{"head_dim": 64, "d_mlp": 2304, "vocab_size": 16384, "rope_fraction": 1.0, "init_std_o": 0.00346, "lr": 0.00103, "final_lr_fraction": 0.0, "batch_tokens": [65536, 131072, 196608], "dataset": "wikipedia_en"}
MLP neurons of a small language model. Each row is named by its layer, matrix (up: input weights) and neuron, and shows model dimensions 64-159. Each number is 50 + 15 x the weight over its row's rms, rounded and kept within 0 to 99.
After each neuron's rows, "fires on" lists the tokens most often at its 100 highest values on Wikipedia text that the model never trained on.

L4.up1900:47 57 45 54 52 61 62 63 25 46 48 28 33 57 42 35 39 52 39 52 21 39 36 47 56 44 40 52 78 63 30 65 24 77 55 85 58 83 59 53 63 52 76 60 37 60 35 38 25 36 38 54 41 63 45 63 49 67 69 62 57 48 61 64 35 35 42 29 57 64 58 27 51 83 43 63 79 36 65 40 57 51 55 46 36 46 68 00 61 61 53 37 50 34 43 49
fires on: " /", "D", "/A", " and", "-A", "-D"

L4.up68:40 56 58 47 34 75 53 59 57 61 46 43 29 68 45 38 58 59 58 37 31 48 42 31 43 87 83 54 51 18 62 51 47 61 37 72 63 48 45 52 62 26 42 35 30 26 51 62 34 40 59 23 59 78 65 59 37 66 57 92 44 66 72 63 64 43 35 16 54 65 44 40 36 67 45 48 61 56 57 60 47 39 32 43 54 45 55 63 36 58 47 28 51 23 37 57
fires on: "h", "um", "em", "ad", "b", "el"

L4.up574:37 31 28 38 43 45 56 53 90 64 55 67 42 77 57 38 45 48 59 60 41 50 25 51 70 55 63 31 88 65 57 35 38 50 00 71 63 50 59 59 67 45 59 50 49 46 44 56 45 61 59 38 57 57 49 69 45 36 57 76 55 46 61 38 77 36 61 24 70 27 75 80 21 64 34 37 50 57 50 60 66 60 38 36 60 45 75 66 32 63 44 57 41 38 52 37
fires on: ":", " :", "age", "h"

L4.up2168:39 61 37 43 21 52 52 41 45 70 57 38 43 60 66 39 30 48 42 68 21 37 36 69 66 49 62 49 45 36 33 59 77 72 35 14 47 60 38 53 78 71 70 43 49 61 58 69 48 66 56 25 48 60 51 47 56 51 45 46 52 46 92 47 57 33 85 53 61 25 46 48 43 38 53 40 77 56 36 41 57 61 42 45 48 38 60 51 35 43 35 48 39 58 50 56
fires on: "s", ":", "ed", "et", "en", "in"

L4.up349:41 58 41 82 54 34 44 40 44 54 50 66 48 64 59 47 37 59 65 53 28 66 82 34 47 61 37 69 59 52 51 48 32 24 46 47 62 48 46 48 42 62 47 16 37 38 62 40 62 54 38 54 54 44 44 56 53 51 37 53 52 81 46 55 67 29 52 32 64 54 64 54 55 61 37 44 29 65 46 58 48 53 10 38 53 67 70 33 46 70 32 53 58 39 43 52
fires on: "z", "j", "at", "k", "ian", "man"

L7.up1929:37 54 55 49 41 62 63 44 38 54 47 22 38 72 61 35 39 42 67 33 57 74 55 38 26 71 34 51 39 55 43 80 27 80 34 58 60 46 19 65 53 58 68 51 54 54 58 61 64 39 40 43 63 52 56 74 32 73 50 69 18 49 48 31 55 41 42 49 75 52 61 62 35 35 52 14 87 46 41 39 37 40 33 28 37 62 50 23 45 40 53 38 51 74 52 57
fires on: " ", " |", " (", "-"

L4.up400:45 41 27 53 42 82 41 37 68 39 50 66 35 52 09 29 55 58 19 48 50 46 51 62 43 42 88 21 64 54 70 77 47 50 31 59 78 53 60 53 77 35 70 53 51 34 53 50 41 18 57 56 61 35 28 53 51 76 28 71 43 81 51 53 64 41 62 38 44 21 42 52 44 40 39 65 58 74 58 28 66 61 41 25 59 45 60 48 52 53 65 39 36 30 53 53
fires on: ")", " |"

L4.up693:41 34 45 45 16 51 51 26 38 73 43 25 59 63 53 45 62 38 43 40 23 97 36 15 63 48 47 41 57 67 60 47 47 49 47 68 49 56 45 48 49 44 50 62 53 36 56 39 74 59 64 31 55 54 69 71 60 50 74 65 49 46 65 26 57 72 37 44 32 63 72 67 55 36 37 34 56 66 64 51 80 56 60 20 75 34 56 52 50 66 47 78 38 53 29 19
fires on: "0", "v", "n", " N", "ev", " m"

L7.up822:43 61 47 28 21 73 52 57 31 69 40 32 29 48 73 38 57 24 59 26 35 58 28 49 64 63 53 31 54 65 50 66 45 60 44 37 47 79 18 26 53 48 53 47 61 26 66 73 59 55 75 59 58 62 63 42 47 34 75 62 41 53 35 53 50 65 49 57 69 30 70 71 71 37 64 40 64 63 62 37 56 46 35 75 44 61 50 43 50 71 15 65 52 47 40 26
fires on: " ", " on", " March"

L4.up798:45 58 76 53 48 49 37 65 51 35 70 53 61 36 60 43 38 32 50 56 15 39 45 50 64 59 65 17 47 59 60 61 44 64 65 37 43 56 51 45 65 33 66 38 54 60 55 39 57 61 34 37 53 52 20 51 56 74 67 52 58 50 55 65 41 41 71 59 48 47 48 49 64 78 22 54 47 64 59 47 47 50 51 60 35 64 63 49 51 39 67 77 60 49 72 43
fires on: "er", "ter", "al", " al", "ar", "el"

L4.up435:47 33 43 36 42 21 52 37 51 62 65 39 28 87 59 43 60 68 53 36 67 58 55 60 33 56 38 52 73 44 40 38 53 57 28 55 26 79 59 44 47 46 44 64 53 41 55 61 89 55 72 65 55 47 67 44 53 48 29 48 56 58 55 34 40 42 67 59 43 72 54 42 52 27 58 64 62 47 55 55 60 50 30 41 66 10 82 83 64 50 54 61 52 30 37 58
fires on: "'s", " Ol", "sc", " has", " Republic"

L4.up640:43 51 65 49 15 61 73 41 50 50 35 58 48 37 64 37 68 45 47 39 10 72 49 68 56 56 35 13 61 51 64 31 54 52 55 48 55 64 69 51 58 70 38 43 59 39 62 57 71 49 37 59 55 59 66 75 44 36 43 54 46 26 39 75 69 28 60 31 59 51 44 38 53 63 33 47 33 19 41 47 72 46 48 44 72 54 80 46 27 48 56 66 54 36 49 87
fires on: "is", "y", "ans", "os", "ik", "ys"

L7.up1748:49 36 41 51 32 71 54 36 65 80 46 43 46 31 48 23 50 37 57 78 27 56 70 38 55 53 40 51 58 37 67 54 53 39 22 69 29 54 30 65 86 38 50 36 42 11 40 40 26 39 60 29 60 71 41 52 50 52 71 52 53 81 55 42 39 46 52 50 27 49 64 63 22 75 44 77 55 32 77 55 67 45 37 61 49 54 41 42 55 68 50 63 47 59 33 52
fires on: " which", ",", " only", " that", " and"

L4.up850:43 21 27 55 45 70 39 62 50 66 57 55 59 59 46 37 55 42 59 35 48 61 30 40 45 46 39 35 53 46 62 68 44 61 29 36 26 46 44 63 86 53 70 52 64 29 55 64 27 49 59 46 66 50 41 80 62 62 40 44 76 67 55 61 51 33 73 48 33 55 48 47 44 44 43 44 67 36 59 42 80 46 21 36 92 56 51 31 30 19 59 53 39 57 51 51
fires on: "|", "E", "-e", "-", "e"

L4.up2130:46 34 43 45 53 51 47 06 39 55 63 50 22 58 40 12 57 55 67 37 64 40 59 64 74 45 51 49 92 50 61 38 60 61 58 31 41 48 24 99 56 94 52 52 56 27 50 76 25 32 58 50 78 57 45 50 48 26 33 41 66 45 51 50 55 30 54 66 42 62 66 80 84 59 40 32 48 28 30 49 77 35 12 57 51 63 56 62 28 38 52 46 33 50 25 36
fires on: " \"", ":", "-", " before", " using"

L7.up365:37 45 52 48 57 51 62 43 40 72 38 52 43 53 71 40 37 62 50 45 40 30 81 48 29 43 58 46 73 39 55 63 44 63 46 37 50 58 22 59 66 55 82 33 49 00 52 58 75 41 61 57 34 42 57 70 56 60 44 66 35 42 56 41 43 33 62 69 61 54 47 40 70 70 30 30 78 52 42 27 68 43 64 37 61 37 44 36 56 37 34 62 57 54 70 39
fires on: " the", "ew", "r"

L4.up99:40 36 38 24 19 58 61 61 50 61 23 53 23 43 52 49 72 36 77 51 42 56 46 42 70 40 61 58 37 41 79 53 71 25 50 46 38 50 17 45 64 43 48 53 17 56 71 68 75 35 42 69 33 54 54 58 60 34 45 57 52 49 46 48 58 75 57 31 26 67 71 66 37 58 48 65 53 56 17 48 72 66 47 67 50 56 72 48 27 41 47 64 49 45 45 42
fires on: "28", "y", " take", " took", "ung", "ah"

L7.up765:31 41 39 47 44 51 59 18 52 68 59 41 67 67 45 40 36 43 35 55 43 55 55 25 20 49 38 54 46 19 68 53 51 54 51 49 29 51 51 57 76 58 62 28 61 55 73 51 50 41 34 54 80 34 71 70 42 55 52 77 55 63 79 51 25 42 38 22 82 36 46 50 47 59 46 36 52 72 54 24 68 61 47 46 42 40 46 18 52 45 55 57 45 44 61 47
fires on: " as", " called", ":", " the", " of", "="

L4.up616:52 48 26 40 51 48 53 49 66 38 31 47 33 46 41 39 61 53 44 52 48 64 53 45 66 75 46 44 55 50 70 42 74 69 38 36 49 50 44 48 40 55 65 59 27 09 33 54 48 55 40 73 56 45 29 48 39 67 50 26 44 75 27 60 56 59 92 43 75 47 80 60 43 60 85 36 54 58 31 50 62 63 63 55 64 40 49 47 45 23 39 50 61 70 48 48
fires on: " and", " to", " .", "'", " fur"

L4.up1414:48 62 59 64 27 39 41 38 59 38 46 50 50 68 28 35 73 55 39 54 44 57 51 43 77 62 39 56 57 42 47 81 44 43 61 57 45 60 29 62 50 58 76 50 51 29 50 52 62 55 79 44 51 32 41 49 40 78 36 56 69 75 35 45 43 55 51 54 66 43 58 77 78 27 52 18 78 58 78 61 46 57 55 38 55 39 33 64 77 42 61 74 41 36 66 49
fires on: " of", " T", " Met", " B", "ic"

L4.up1835:47 66 68 49 36 29 42 17 63 30 55 49 77 58 54 50 36 77 37 25 30 74 62 54 37 71 52 52 52 50 50 56 49 16 38 64 72 53 35 51 36 31 51 32 39 47 56 72 41 57 52 40 57 64 27 53 59 54 21 58 35 48 51 36 56 38 53 04 23 71 65 52 38 66 58 31 46 62 75 69 41 35 49 18 59 57 50 54 10 52 27 73 57 18 55 56
fires on: ".", " G", "g", " W", " H"

L7.up2170:43 43 25 59 42 72 42 38 68 66 45 76 48 78 54 41 53 43 44 68 34 50 45 37 46 56 56 54 82 42 52 54 56 55 52 64 51 28 46 54 48 44 37 58 60 58 57 54 47 63 40 60 58 39 57 44 37 38 40 53 38 73 18 69 51 56 22 48 80 52 45 63 31 45 64 62 61 49 57 57 45 58 53 55 57 59 79 72 58 65 38 54 31 50 40 52
fires on: ",", " was", " then", " of", " and", " is"

L4.up1722:23 35 64 52 21 52 33 53 48 64 23 36 44 43 62 35 54 42 58 47 18 57 52 43 59 44 53 32 76 42 73 50 74 61 35 50 26 32 51 49 82 25 82 58 61 33 54 57 41 40 45 31 71 43 64 72 59 41 42 82 58 33 47 63 58 36 52 47 61 56 47 90 62 56 48 63 27 45 63 47 72 31 39 54 78 52 64 71 65 40 57 48 38 57 46 62
fires on: "s", " |", " of", "n", "ad", "r"

L4.up1023:54 36 20 49 47 64 54 09 50 59 79 64 45 68 67 36 42 52 68 52 14 57 50 56 36 44 69 41 61 66 34 55 61 49 21 30 32 48 70 39 48 63 61 41 65 55 62 68 51 31 55 48 48 45 41 46 68 57 22 49 56 57 83 41 52 55 85 34 44 39 35 25 56 43 49 66 61 74 81 26 55 31 52 22 45 38 38 43 62 59 72 67 35 54 58 52
fires on: " |", " A", " \"", ":"

L7.up325:49 33 22 70 61 79 75 31 75 63 76 61 30 67 50 33 54 55 64 69 57 47 47 39 71 42 57 44 70 48 61 42 25 77 46 23 45 51 52 84 40 66 53 23 34 50 47 48 55 52 36 67 37 80 39 48 49 40 46 84 42 60 42 35 76 34 59 46 55 31 44 41 61 34 56 28 57 31 47 41 68 42 50 45 49 73 42 21 74 47 51 36 46 51 31 72
fires on: " (", " or", "-", " no", ":"

L7.up926:37 60 68 57 62 58 47 26 64 53 51 56 28 61 72 50 59 57 45 46 00 44 48 67 60 57 46 40 40 64 43 61 37 60 35 56 27 25 54 54 58 65 48 28 47 27 65 65 51 25 66 51 69 45 49 52 70 59 39 55 44 85 47 56 41 57 55 52 51 67 45 46 60 65 33 48 70 81 48 51 74 36 54 58 54 46 35 36 16 71 47 59 59 46 46 51
fires on: " ", " A", " a", " S"

L4.up557:35 41 48 53 59 68 53 06 59 41 39 46 44 86 58 46 92 40 45 53 43 50 61 33 56 62 33 43 68 68 54 45 45 44 36 52 39 40 59 34 53 61 59 30 48 47 50 45 63 30 58 57 72 60 38 56 65 30 43 44 36 50 59 62 57 35 27 28 44 49 71 33 87 51 29 24 23 31 42 50 75 32 58 57 43 79 68 39 58 63 51 36 58 49 14 65
fires on: "S", " W", " S", "ors", " F", " "

L4.up957:40 55 36 56 42 51 65 51 57 24 23 41 28 25 59 40 65 36 62 53 30 43 67 41 63 68 55 50 55 49 68 39 41 36 40 34 23 27 46 46 43 37 51 28 63 41 36 71 74 53 61 41 75 45 42 59 43 60 54 40 57 73 61 67 66 34 46 38 27 69 31 46 28 55 73 61 44 70 53 35 67 59 67 65 61 47 49 57 27 55 49 49 34 60 40 76
fires on: " and", ".", ",", ";", "k", " before"

L7.up1639:39 22 20 71 41 44 47 19 45 39 37 49 22 37 38 31 23 55 66 69 54 43 43 53 80 49 69 40 64 24 58 80 50 62 40 40 71 36 55 60 68 52 64 62 63 41 54 56 42 42 49 44 44 52 42 46 52 47 54 60 40 29 42 25 76 58 82 55 42 54 58 48 32 49 51 37 45 45 66 30 72 41 49 52 55 41 67 36 88 51 39 54 49 41 30 49
fires on: ")", " Tour", "\n"

L7.up417:30 39 38 58 21 72 62 42 52 58 48 50 39 36 46 38 46 35 35 51 13 84 31 49 54 82 56 60 34 52 41 83 21 63 43 71 37 31 41 48 54 30 44 23 58 45 30 50 45 26 13 46 67 48 45 74 44 78 36 81 49 63 72 45 75 28 38 22 56 41 60 61 58 66 36 20 74 48 66 53 64 63 47 74 76 67 20 47 42 37 43 48 43 60 48 62
fires on: " of", " and", " or", ","

L7.up64:37 46 56 35 30 76 46 31 30 30 51 43 34 81 68 37 30 30 74 62 28 54 61 64 55 52 51 69 72 41 45 58 36 42 52 69 35 70 53 80 77 30 43 52 52 53 46 44 45 64 83 34 54 66 20 62 63 47 47 66 30 24 51 41 50 30 42 22 65 32 82 38 80 57 63 44 69 50 24 46 29 14 41 42 57 30 59 50 53 51 33 52 52 62 51 85
fires on: " ", "0", " the", "197"

L4.up2126:25 27 42 38 23 68 56 33 38 46 63 48 61 54 53 45 45 35 69 60 50 57 43 36 16 49 53 12 42 28 49 81 55 68 33 47 50 45 56 60 54 49 59 63 18 52 60 63 53 54 77 59 48 37 50 51 44 75 31 51 71 47 68 56 65 23 42 35 67 49 54 73 51 80 29 47 84 33 53 50 51 49 18 47 71 52 64 21 26 71 45 65 44 51 38 72
fires on: " part", "al", " parts", "amp", "ort", "art"

L4.up835:39 63 44 47 41 54 52 40 49 61 50 47 30 62 41 35 61 62 29 47 55 47 48 77 73 36 28 53 81 36 40 80 46 74 70 54 35 69 64 48 60 42 59 27 48 37 50 33 48 43 47 79 43 51 49 35 30 42 48 80 50 54 27 72 43 68 77 57 75 43 38 50 35 52 51 46 59 27 76 51 37 73 39 70 78 39 75 67 71 69 50 66 40 62 66 62
fires on: ",", "-", " and", "ec", "-C", "est"

L7.up610:41 33 59 52 47 81 28 56 35 52 18 50 25 58 53 45 55 34 89 26 25 47 84 44 48 63 48 78 49 52 55 42 58 86 50 16 29 34 22 55 78 75 35 64 42 50 55 56 54 44 76 58 58 64 61 46 53 58 38 42 80 43 30 36 59 34 47 35 50 46 50 70 46 39 33 60 51 54 20 42 62 65 54 49 53 86 74 35 13 53 28 70 47 82 73 38
fires on: " \"", " f", " d", " w", "-"

L7.up1583:55 17 41 53 41 69 44 50 84 64 48 54 34 46 88 39 47 24 48 71 38 45 64 34 72 58 41 61 41 23 32 66 37 60 34 56 45 65 31 61 62 54 38 39 33 40 56 60 38 45 65 40 35 53 41 59 73 28 50 36 60 54 43 34 57 42 73 60 53 66 50 39 45 37 15 40 50 49 33 24 58 69 31 44 49 55 46 33 08 66 22 57 45 74 53 59
fires on: " as", " was", " a", " well", " considered"

L7.up1054:26 43 48 19 43 26 72 40 60 27 62 50 51 76 60 37 40 18 44 57 17 36 34 57 62 43 49 71 70 35 59 57 53 46 60 50 61 58 72 44 42 34 63 62 47 24 63 49 37 65 30 50 46 41 49 58 53 61 61 68 26 83 48 75 41 58 31 64 54 58 47 41 61 55 40 53 51 36 60 58 48 58 44 35 73 49 36 63 42 59 46 62 58 61 46 48
fires on: " was", " |", " of", ",", " is"

L7.up885:28 49 09 41 29 86 66 53 68 66 41 30 11 44 57 37 45 38 49 56 32 77 40 62 56 88 50 92 49 53 83 78 25 65 54 52 27 52 30 51 59 41 53 48 40 58 56 32 18 42 31 42 50 44 73 47 56 49 53 40 55 38 71 64 73 51 29 27 55 76 48 59 47 46 71 50 42 67 44 35 79 76 33 52 70 52 41 28 51 16 39 56 29 62 64 57
fires on: " on", "al", " in", ".", " (", "u"

L4.up289:46 63 35 41 07 67 60 27 49 60 69 66 30 59 64 50 47 64 77 74 49 99 56 32 53 81 48 48 64 36 62 65 55 53 52 64 34 29 48 43 57 50 61 40 47 58 53 27 12 50 45 32 21 52 43 39 46 38 25 49 52 35 64 75 63 45 33 46 48 40 47 71 49 54 26 48 21 44 41 67 43 28 37 38 53 46 68 19 25 90 50 39 52 25 27 62
fires on: ":", "',", "th", "ch", " B"

L4.up1351:30 52 59 47 37 48 67 45 46 73 55 72 53 53 62 28 53 38 56 22 45 42 38 23 38 67 60 38 49 30 34 53 47 50 20 37 29 46 52 60 73 51 40 44 58 46 53 37 21 19 44 27 70 51 35 55 67 72 66 69 59 54 63 53 62 63 43 46 37 33 46 66 76 39 58 58 50 56 76 50 81 44 47 51 70 45 54 63 48 40 41 68 33 50 41 38
fires on: " |"

L4.up74:33 49 58 48 37 64 72 33 51 74 35 57 34 50 49 43 60 69 61 37 24 64 41 62 39 49 61 65 37 50 50 45 43 61 56 43 47 31 37 73 55 70 72 31 44 55 51 46 52 32 40 22 66 40 52 60 56 50 21 40 37 52 48 56 53 53 41 73 63 72 35 89 60 48 38 57 31 49 44 56 48 36 49 25 35 65 87 23 52 53 51 49 32 28 64 59
fires on: "z", " bond", "ien", "ang"

L4.up2019:50 68 23 78 53 40 58 63 47 49 60 74 44 69 97 41 62 87 58 58 25 59 55 52 35 28 56 63 68 75 44 60 47 61 45 34 65 63 60 54 56 74 60 62 33 51 38 90 41 50 48 65 23 46 42 58 42 79 52 40 52 77 53 50 62 34 60 71 51 30 78 29 53 44 77 30 57 43 75 55 39 60 61 68 75 67 36 48 54 31 44 65 46 76 60 73
fires on: " to", "u", " and", "on", "rom", "an"

L7.up1272:51 29 65 60 48 71 68 45 43 79 43 47 33 32 62 46 39 41 47 52 83 44 28 53 35 67 60 73 78 50 31 55 31 53 61 61 36 44 40 60 60 31 66 42 24 65 56 53 62 39 66 62 54 42 38 47 59 37 25 37 56 31 45 59 89 63 53 30 88 52 47 79 57 59 40 47 55 60 38 35 54 46 14 27 52 48 78 37 59 76 34 48 01 56 44 62
fires on: " (", " in", "W", ")"

L4.up940:18 25 47 33 27 63 54 38 40 62 42 55 37 87 36 51 77 62 59 42 20 68 51 55 54 62 56 56 49 48 46 62 52 48 57 41 46 41 34 54 76 34 47 48 61 36 51 50 34 48 56 29 56 74 47 57 29 38 47 35 52 44 67 58 95 35 25 28 28 39 54 42 28 78 42 47 46 78 60 61 44 66 42 44 41 63 58 49 41 71 50 47 23 23 32 91
fires on: " G", "l", " D", "el", "it", "h"

L4.up1452:44 41 45 46 35 78 19 68 57 44 35 40 55 41 27 31 37 19 63 79 38 57 38 57 85 42 71 44 79 54 72 51 53 74 15 56 45 56 31 81 51 32 41 49 60 34 56 70 42 13 52 34 48 65 58 49 59 59 38 55 63 50 70 46 26 40 61 79 44 57 39 85 49 58 59 51 52 45 31 55 51 39 37 30 57 70 48 42 28 62 49 33 48 68 41 35
fires on: " (", " but", " –", "—", "se", "ons"

L4.up914:37 48 35 32 42 43 63 61 42 52 59 53 72 44 46 28 46 63 44 75 30 49 20 27 44 38 48 33 61 59 41 73 65 56 48 42 34 65 41 62 49 42 59 39 39 58 54 57 43 44 65 49 58 48 47 65 36 37 63 73 47 56 48 48 61 15 55 42 34 49 46 33 61 54 60 56 61 51 42 34 56 44 59 59 42 62 66 50 75 35 52 39 38 46 45 49
fires on: "–", "ist", " and", " /"

L4.up958:49 54 54 48 53 65 66 23 37 38 84 35 50 66 38 41 42 66 63 41 59 72 73 13 59 64 44 58 54 44 42 54 30 38 63 65 42 41 13 53 56 53 83 24 48 21 38 45 81 47 46 36 54 19 52 42 50 51 72 49 29 38 65 66 34 44 56 22 53 48 49 63 80 75 57 22 83 25 42 44 59 47 66 27 29 60 76 45 72 60 35 46 40 43 15 56
fires on: " B", " Met", " met", " University", "C", " graduate"

L7.up871:33 25 31 61 42 62 61 30 73 62 36 72 39 41 55 23 61 49 28 68 36 49 31 66 72 38 51 63 43 10 55 54 31 30 60 39 51 67 33 59 50 13 58 35 66 28 47 68 46 20 31 67 41 32 62 58 39 44 43 44 48 31 50 78 47 70 60 59 79 55 65 49 46 49 62 59 41 36 64 62 63 65 29 27 43 71 74 40 66 61 44 53 36 56 51 60
fires on: ",", " |\n", " |", ";", "13"

L4.up9:47 61 29 44 19 66 58 46 61 36 33 57 38 62 63 28 67 43 67 49 43 56 63 52 66 50 62 42 41 56 72 74 39 68 34 54 59 47 38 63 73 33 39 33 61 58 41 63 64 46 47 15 55 51 57 50 43 65 48 44 75 55 83 40 32 25 66 53 36 52 39 56 41 73 69 69 73 40 53 70 71 39 26 39 53 72 54 44 44 87 43 25 49 34 58 79
fires on: " (", ","

L4.up167:36 51 43 70 39 50 41 37 67 54 57 44 45 47 73 38 56 70 57 49 41 67 46 38 59 23 45 41 59 51 44 54 40 71 30 33 62 61 45 67 68 76 45 25 53 52 26 76 68 63 65 49 69 46 57 69 24 43 53 66 45 62 66 32 49 52 72 43 77 28 29 48 62 28 61 49 64 35 31 13 45 45 30 54 57 47 44 54 44 44 62 42 16 16 36 54
fires on: " League", "in", "en", "an", " on", "y"

L7.up206:45 38 29 66 35 55 68 26 29 65 23 27 45 22 36 39 34 40 53 46 47 57 58 48 50 46 59 47 36 39 37 48 48 53 56 66 45 42 50 76 55 76 52 41 47 77 65 47 63 45 79 35 37 76 43 47 57 40 51 17 47 43 47 49 50 46 42 44 61 55 71 45 32 53 32 45 36 25 33 17 95 45 57 27 67 57 35 34 52 74 37 76 63 69 73 73
fires on: " was", " is", " as", " were", " that"

L4.up1465:49 51 54 50 38 69 41 37 59 38 82 50 63 30 67 46 50 45 55 32 38 72 46 60 50 58 54 31 36 42 55 52 53 47 51 56 80 68 42 43 48 54 64 00 44 50 55 55 56 24 35 56 35 65 58 62 31 41 79 44 61 76 63 67 57 44 56 40 41 43 56 38 46 44 53 20 76 71 65 36 36 65 42 51 58 71 35 32 38 57 47 59 41 42 55 64
fires on: "al", "ar", " and", "am", "m", "im"

L7.up1429:50 30 50 42 52 67 41 38 54 71 32 53 41 69 72 46 60 40 45 41 51 50 72 43 54 66 66 53 75 36 37 54 62 30 11 39 19 44 51 55 40 54 47 48 60 19 62 72 46 29 58 45 42 81 39 62 37 45 42 60 45 84 42 50 47 65 62 51 62 69 77 33 71 37 33 27 55 47 65 20 59 57 48 39 58 55 24 50 69 40 50 60 49 45 35 71
fires on: " the", " The", " "

L4.up2029:41 55 61 65 44 54 60 37 35 45 64 62 66 61 44 47 60 30 71 64 45 50 74 23 29 47 40 36 66 54 89 38 69 47 43 27 13 33 25 41 48 40 46 37 70 31 66 51 50 51 52 49 60 34 56 65 46 61 76 49 57 49 31 56 39 40 45 47 56 38 51 86 60 51 16 46 40 57 44 33 49 49 54 59 55 51 65 43 62 38 61 55 40 78 32 53
fires on: " of", "ort", "way", " s", ":", "re"

L7.up1968:54 71 56 57 39 61 42 55 58 61 42 36 48 47 52 40 35 33 37 16 39 42 61 47 27 84 39 52 40 35 44 74 44 33 54 62 28 61 45 72 45 57 48 57 62 37 76 53 43 22 84 39 47 64 39 64 63 82 28 75 48 71 50 65 54 48 63 34 46 57 31 32 38 72 64 22 67 47 29 25 65 55 58 51 51 66 44 23 44 31 39 35 27 45 46 54
fires on: " ", ":", " of", " about", "′"

L4.up953:46 53 40 62 41 39 51 53 50 47 57 50 49 75 56 41 58 75 57 47 53 73 41 37 39 57 71 40 43 60 48 52 47 47 54 66 46 73 65 31 69 57 52 38 55 46 35 52 54 71 54 68 46 66 37 46 50 36 38 57 69 41 67 55 86 34 80 38 62 61 59 28 33 32 42 49 59 50 52 62 58 35 58 72 64 43 55 65 47 35 37 56 37 32 71 30
fires on: " and", " Y", ".", "ure"

L7.up1816:22 39 36 59 46 33 58 35 41 51 58 44 59 48 62 38 60 59 41 44 50 62 35 35 51 37 61 38 51 50 59 45 36 39 49 71 69 38 38 58 23 59 59 33 57 38 29 54 37 28 58 63 85 72 49 45 30 32 56 75 34 68 60 07 30 33 65 76 39 38 45 34 52 48 48 45 60 49 69 41 72 35 54 58 51 64 68 51 54 32 35 52 75 29 35 42
fires on: ")", " Football"

L4.up1202:61 63 70 35 29 75 59 57 36 65 35 73 62 40 85 45 66 44 55 44 28 82 51 31 51 71 68 58 55 85 36 56 53 28 40 55 27 47 48 28 50 49 39 30 57 46 57 41 64 48 29 50 42 50 34 33 55 65 50 34 63 17 42 50 52 43 50 24 42 44 47 33 58 70 61 56 67 65 28 68 48 28 53 42 48 66 25 50 59 62 35 68 46 44 39 49
fires on: " de", " and", " &", " (", " von", " of"

L7.up2029:38 62 41 32 55 75 67 34 51 55 56 57 63 70 42 39 57 41 62 48 40 60 22 46 47 55 47 32 76 22 71 52 54 91 55 52 50 62 45 41 71 32 51 22 56 73 31 61 71 64 48 75 43 43 55 53 78 51 36 68 59 58 70 82 32 70 53 48 80 66 55 40 39 56 76 64 46 42 34 50 52 71 50 49 64 43 28 51 48 67 42 63 37 78 49 49
fires on: " a", " and", " of", " his", " ("

L7.up1288:48 33 51 48 18 44 57 29 64 38 81 50 58 53 48 49 57 28 87 41 44 73 53 53 40 43 51 42 74 60 66 49 48 69 41 45 49 67 41 53 44 25 37 41 47 40 50 47 79 55 45 50 45 30 54 38 57 85 46 52 50 66 54 61 86 44 56 46 65 68 68 52 41 60 18 57 80 72 20 64 38 75 46 41 38 35 51 49 56 63 07 74 49 64 53 47
fires on: " his", " her", " and", "'s", " K"